Weights of a small transformer language model: a variant of Muon for these matrices, 316M tokens.
MLP neurons of a small language model. Each row is named by its layer, matrix (gate and up: input weights; down: output weights) and neuron, and shows model dimensions 48-175. Each number is 50 + 10 x the weight over its row's rms, rounded and kept within 0 to 99. A neuron's up and down rows have the sign that makes its largest values positive.
Before each neuron's rows, "fires before" lists the tokens most often just after its 100 highest values on Wikipedia text that the model never trained on. A number after a token or word is its count.

fires before: "-" 84, "o" 4
L3.gate334:48 56 52 45 67 40 60 56 45 55 39 60 46 43 45 45 51 42 33 35 26 35 44 38 44 50 46 69 38 44 52 45 67 37 60 57 48 46 73 57 63 51 53 39 56 49 45 60 49 58 41 45 52 59 51 55 67 42 52 50 56 40 52 59 38 33 52 38 47 46 50 52 44 54 70 38 51 69 52 46 47 48 57 54 37 72 59 61 45 60 34 54 45 29 66 39 48 55 33 57 74 45 42 37 64 50 66 44 52 42 46 45 62 48 40 68 42 66 44 52 46 51 37 32 57 51 70 41
L3.up334:38 38 55 39 44 51 58 46 42 50 35 52 39 51 62 50 35 46 58 46 50 57 48 38 42 43 65 64 60 56 56 28 47 38 65 66 33 53 65 53 54 63 59 56 50 47 58 64 50 45 47 40 60 41 48 49 48 53 53 46 46 42 65 51 54 60 44 60 29 57 58 62 36 56 54 40 46 48 60 36 48 37 33 54 47 38 49 48 47 52 52 37 29 45 46 30 51 64 52 48 69 51 43 51 63 50 61 61 58 51 42 37 57 57 40 58 57 79 61 57 37 56 41 32 58 46 72 48
L3.down334:68 57 38 38 51 38 50 42 47 52 61 69 63 36 35 58 43 46 57 42 51 53 59 35 51 49 41 51 67 56 45 53 34 50 59 45 40 27 70 45 51 43 64 50 45 55 49 55 69 66 41 51 44 60 60 65 41 56 47 62 57 36 40 48 50 41 46 38 56 57 54 56 40 37 66 35 40 76 77 45 52 56 53 26 46 61 40 40 43 59 45 48 73 53 53 37 51 56 51 32 66 65 65 41 55 54 48 29 41 41 42 48 48 61 57 38 50 47 40 50 36 68 50 50 47 55 59 27

fires before: " |\n" 30, " |" 27, "." 6, ")" 5, "\n" 4
L8.gate271:53 35 46 47 35 58 57 27 48 45 50 38 65 55 45 30 58 61 61 46 40 49 36 50 51 41 52 55 56 69 28 59 43 51 68 50 44 43 33 57 42 53 55 47 53 47 52 59 47 66 43 40 69 69 57 51 30 52 56 45 54 49 37 67 29 44 48 50 41 56 66 63 51 39 50 44 40 40 52 44 43 42 46 45 57 51 60 61 40 58 47 54 54 51 49 57 65 65 38 68 44 56 45 52 25 40 55 35 64 71 51 53 46 40 50 60 66 53 53 47 66 43 35 59 50 61 55 64
L8.up271:70 40 44 55 66 58 56 72 52 41 50 45 47 62 41 43 62 54 56 57 56 51 55 40 47 40 47 41 50 40 52 59 51 45 62 77 43 42 54 41 33 58 45 28 44 59 44 56 56 60 55 34 68 43 63 56 61 51 58 46 42 53 46 62 47 46 48 54 45 37 64 36 45 54 58 65 64 48 37 52 24 45 48 41 61 31 43 55 44 46 67 30 44 37 62 54 36 36 47 51 39 56 44 63 41 57 57 62 41 47 63 42 65 50 37 51 46 49 61 34 60 42 44 43 36 70 53 57
L8.down271:51 35 51 38 39 56 52 41 41 64 58 43 62 48 63 46 49 61 58 45 53 73 47 62 45 46 41 36 56 76 45 51 37 50 54 28 47 52 41 59 56 60 44 60 36 59 62 33 80 47 57 56 44 43 48 60 45 63 46 42 67 53 37 58 39 38 64 47 69 44 43 52 45 39 62 64 50 57 56 54 51 38 49 62 60 48 67 41 41 46 40 37 58 40 52 43 46 45 51 72 46 26 40 64 44 38 26 50 42 56 61 67 54 46 62 49 58 52 48 53 51 51 33 44 54 51 37 52

fires before: "ations" 16, "ated" 12, "ary" 10, "ate" 9, "able" 8, "ately" 6
L6.gate107:54 48 38 68 33 42 54 40 55 49 36 66 57 40 55 43 53 49 39 55 26 42 59 51 68 62 56 51 59 42 50 53 66 38 48 61 56 41 33 60 81 54 46 61 56 53 57 30 46 40 59 38 45 53 55 48 52 59 44 38 65 42 48 55 40 48 51 42 68 54 35 34 47 44 43 65 65 54 41 46 50 50 34 23 39 62 71 36 47 52 49 53 58 47 46 57 57 42 60 50 57 48 50 54 45 47 54 50 47 68 63 48 53 46 59 42 50 58 45 48 44 43 52 53 46 23 52 46
L6.up107:50 52 30 53 34 59 59 52 64 55 44 42 47 52 55 51 53 40 31 52 55 58 27 66 42 47 38 42 51 37 44 30 36 46 65 56 34 47 44 50 53 48 64 37 46 49 51 42 22 51 28 42 33 53 59 51 50 63 46 51 51 50 56 71 56 60 54 46 64 52 47 37 40 57 54 45 55 48 56 36 70 61 43 34 53 37 65 55 47 43 50 42 52 63 55 37 49 63 39 40 48 37 46 64 43 43 38 58 60 63 63 57 53 50 46 44 48 45 61 62 55 71 43 44 47 48 75 42
L6.down107:59 35 35 40 62 62 46 37 60 53 64 49 40 51 58 56 41 49 39 58 53 52 37 54 37 61 46 55 47 47 69 52 43 58 46 63 43 29 41 70 62 53 50 55 45 62 50 53 55 36 32 42 37 62 59 47 65 54 47 38 47 42 66 50 42 43 55 42 62 49 39 46 29 51 49 55 57 44 63 47 52 40 58 46 40 66 39 61 82 50 58 43 66 47 46 52 54 41 39 44 58 58 47 47 26 74 42 63 38 61 62 47 59 45 44 39 54 53 39 53 52 48 50 50 37 52 52 59

fires before: " |" 42, "″N" 7, " |\n" 5, "°W" 5, "." 4
L7.gate363:17 28 45 56 61 49 39 41 47 45 53 49 47 50 40 44 45 45 59 52 39 53 38 40 29 65 65 42 50 59 47 55 35 55 41 65 39 47 43 49 29 60 60 50 50 57 48 64 57 59 77 49 37 56 59 46 49 44 47 52 53 51 45 61 56 63 52 40 53 50 46 63 64 78 45 44 63 40 45 55 51 30 47 32 55 49 44 55 49 45 43 57 41 34 63 68 50 40 44 60 64 66 58 40 47 51 42 52 27 60 71 33 45 53 39 39 45 66 21 47 50 51 41 61 44 61 58 52
L7.up363:61 55 48 37 62 48 56 61 46 38 40 53 64 47 59 38 33 55 39 42 77 56 46 43 35 62 53 60 42 47 53 60 47 53 33 60 42 71 31 40 73 52 47 57 52 40 46 47 36 56 51 49 47 60 52 50 45 45 45 47 63 47 37 51 37 64 79 40 41 45 51 49 62 56 48 51 41 60 49 54 61 44 53 25 62 51 38 47 45 54 46 36 48 32 42 60 39 38 51 54 51 63 52 46 41 32 38 46 43 66 42 42 46 52 42 55 34 46 59 60 29 56 61 70 55 52 55 51
L7.down363:49 56 25 47 65 63 41 34 43 60 50 47 35 47 37 46 60 54 41 66 43 38 46 60 42 33 54 47 50 57 34 81 48 47 43 45 55 57 62 52 44 66 50 48 61 49 51 35 50 40 44 38 44 44 60 43 48 53 46 56 66 42 52 48 47 41 52 41 46 58 61 46 53 40 40 52 56 50 59 41 43 53 29 37 56 35 59 46 47 64 74 50 74 62 74 45 65 48 35 64 43 55 42 47 40 68 46 56 46 47 59 58 49 46 40 55 59 47 66 62 41 47 38 44 39 67 59 53

fires before: "-" 37, "ies" 5, "ack" 5, "on" 4
L8.gate175:47 58 76 23 65 32 48 63 44 70 49 56 45 53 64 48 48 45 49 61 72 42 48 52 59 50 55 41 59 55 28 48 59 52 71 37 36 51 50 45 43 35 56 39 54 37 61 67 49 48 34 51 59 62 47 61 63 61 41 24 54 38 33 52 69 50 71 48 53 57 51 56 54 60 56 40 58 64 34 63 47 51 54 46 47 55 51 63 43 67 41 54 31 46 49 57 41 46 56 51 51 67 46 55 53 50 43 60 72 71 37 54 46 54 53 46 33 61 46 50 61 46 53 48 45 56 36 48
L8.up175:62 45 65 59 57 55 54 34 54 52 46 43 48 44 45 39 39 63 26 69 46 58 44 45 45 71 45 44 55 58 51 58 46 44 47 48 33 50 67 47 48 44 48 36 45 41 46 60 57 73 42 48 40 38 57 46 59 49 29 59 40 45 58 52 30 55 69 44 40 55 39 58 56 36 47 51 41 60 44 44 55 51 44 57 44 69 36 64 63 41 57 58 54 42 51 49 61 51 36 59 49 71 42 45 51 51 35 41 54 30 37 35 38 35 38 41 47 63 52 77 32 48 48 43 64 44 62 51
L8.down175:53 77 62 46 47 60 51 64 44 38 60 63 50 46 37 32 46 39 60 52 51 48 39 47 56 41 50 71 40 44 57 24 48 54 40 65 58 50 47 37 54 59 52 42 45 52 52 44 61 66 47 53 28 59 61 61 43 48 51 49 67 52 57 77 39 55 51 64 44 41 32 57 45 43 45 47 51 81 49 54 47 54 52 42 40 36 57 45 48 49 71 50 48 38 38 48 54 49 43 43 44 23 47 58 43 43 41 46 55 42 49 64 62 55 42 57 44 49 32 42 41 59 45 44 57 29 65 44

fires before: "ical" 16, "ic" 16, "ia" 9, "as" 8, "ics" 4, "al" 4
L7.gate284:36 67 53 56 57 69 55 50 49 44 55 37 58 50 38 49 42 50 57 54 56 68 41 62 48 62 42 54 38 39 38 46 73 65 47 60 52 54 45 61 43 40 41 51 54 54 46 52 39 39 41 35 32 46 40 43 65 46 56 44 55 56 46 37 35 45 39 42 61 50 58 42 51 43 53 27 44 62 64 50 47 62 29 48 43 36 68 33 48 55 54 61 61 62 43 60 55 47 61 66 56 34 64 58 60 36 60 64 51 35 56 51 52 69 55 22 53 39 65 39 55 56 26 46 53 51 62 56
L7.up284:45 60 51 38 54 61 60 44 44 55 51 44 39 38 35 37 50 45 51 60 47 60 41 48 48 40 62 37 53 46 51 56 45 59 54 37 64 60 51 48 52 42 66 65 54 49 68 43 38 59 37 57 77 49 38 51 51 54 48 38 57 59 53 36 56 57 31 58 39 72 41 50 64 33 61 52 44 68 49 53 55 57 51 45 58 30 43 33 41 67 53 55 58 20 56 64 42 44 47 37 64 52 63 54 67 49 52 50 67 45 68 43 51 57 40 57 45 58 42 41 52 50 50 67 57 38 49 55
L7.down284:60 61 73 68 66 57 59 46 39 52 55 48 61 54 39 44 47 50 47 44 46 59 38 47 57 45 60 59 38 47 52 51 49 37 55 33 48 31 54 53 45 34 36 44 59 45 46 57 42 63 32 70 43 52 51 53 56 53 44 51 56 50 51 46 31 48 39 79 58 67 54 62 54 37 61 67 39 64 44 46 60 40 44 44 54 50 39 47 42 62 38 56 58 32 52 55 51 31 41 53 50 45 71 46 62 45 57 44 46 41 50 56 48 37 49 47 51 56 57 63 30 51 47 51 51 42 46 49

fires before: "et" 15, "us" 11, "ately" 9, "an" 8, "in" 5, "ate" 4
L6.gate158:59 51 43 49 39 56 52 47 39 56 51 41 49 38 31 63 38 35 46 60 64 55 52 39 56 46 57 49 40 48 54 35 42 26 49 35 37 45 35 59 67 56 62 38 56 64 46 59 46 64 52 62 35 31 43 59 46 53 48 28 62 54 40 64 52 42 55 45 58 64 36 39 31 82 57 39 67 48 51 62 59 53 52 50 50 41 54 36 65 42 39 52 58 60 65 49 51 43 50 54 53 59 50 48 57 42 57 46 43 69 53 59 38 58 52 58 63 25 65 42 61 59 36 41 40 42 48 43
L6.up158:54 48 55 41 46 59 63 54 43 62 45 38 32 59 45 51 37 39 52 41 39 72 43 44 45 38 63 42 70 52 35 41 45 43 44 49 45 68 57 57 59 65 49 53 48 47 49 58 42 73 73 54 35 44 51 62 56 55 47 50 52 46 46 46 55 49 49 60 65 51 34 44 54 58 53 68 49 39 59 52 52 43 41 41 47 58 48 31 55 34 57 60 63 62 53 20 45 40 46 48 47 47 55 55 51 38 52 64 25 46 39 65 51 57 45 46 57 45 61 57 49 53 35 32 48 26 75 53
L6.down158:62 26 70 46 57 53 57 50 53 65 33 64 50 53 35 57 29 54 59 47 56 58 43 30 35 40 58 49 56 43 38 45 55 49 47 48 34 54 57 58 61 41 44 62 56 47 66 42 38 62 48 58 31 49 54 52 60 58 45 51 36 58 59 40 49 54 63 65 69 54 29 61 50 53 54 53 58 39 44 56 48 40 27 52 58 59 38 41 57 68 51 46 58 53 61 60 52 53 51 64 66 40 39 56 62 27 61 50 46 45 21 46 54 59 43 31 53 61 64 54 55 60 42 44 47 52 51 41

fires before: " |" 49, "ile" 8, "." 6, "/" 4, "ist" 4
L6.gate95:48 46 50 44 55 57 55 26 41 50 51 54 43 60 58 60 45 42 48 61 57 50 57 28 60 38 56 39 38 49 38 43 33 42 58 47 58 69 63 59 41 47 60 48 31 36 51 58 50 33 62 59 44 45 53 75 61 52 34 56 51 50 56 65 45 60 62 49 38 65 46 46 58 51 30 67 63 58 51 33 50 63 72 51 57 50 49 38 61 54 39 53 45 39 64 45 53 30 54 48 47 46 52 58 60 69 55 50 30 45 50 51 47 56 50 39 38 31 73 39 51 67 50 59 52 37 48 48
L6.up95:48 64 52 40 53 52 51 54 56 56 41 42 43 42 45 38 42 37 31 33 67 51 48 59 38 70 59 37 76 39 56 63 43 47 53 34 56 64 45 49 54 70 42 69 42 48 29 54 46 38 48 69 50 36 50 51 56 54 52 48 60 35 30 56 50 48 55 58 57 48 50 65 58 49 36 42 53 38 48 59 52 57 36 59 60 58 54 40 43 42 51 65 50 43 62 61 38 50 44 36 47 52 52 39 50 47 47 51 46 39 62 44 53 53 48 37 47 58 42 63 34 55 58 57 25 42 41 53
L6.down95:55 29 52 52 44 65 47 34 52 47 38 53 55 42 59 39 35 44 56 41 51 56 35 53 60 58 62 53 33 46 44 58 41 49 47 66 52 42 52 40 68 44 55 49 48 62 47 57 43 48 49 57 56 44 60 42 49 57 44 47 39 43 53 61 55 51 46 61 59 51 49 68 47 46 55 71 46 38 53 35 35 54 60 36 57 20 51 55 73 49 55 38 33 51 45 60 50 45 47 70 52 58 46 58 42 47 52 45 33 53 41 53 47 62 55 39 53 59 42 44 51 67 67 52 35 51 37 37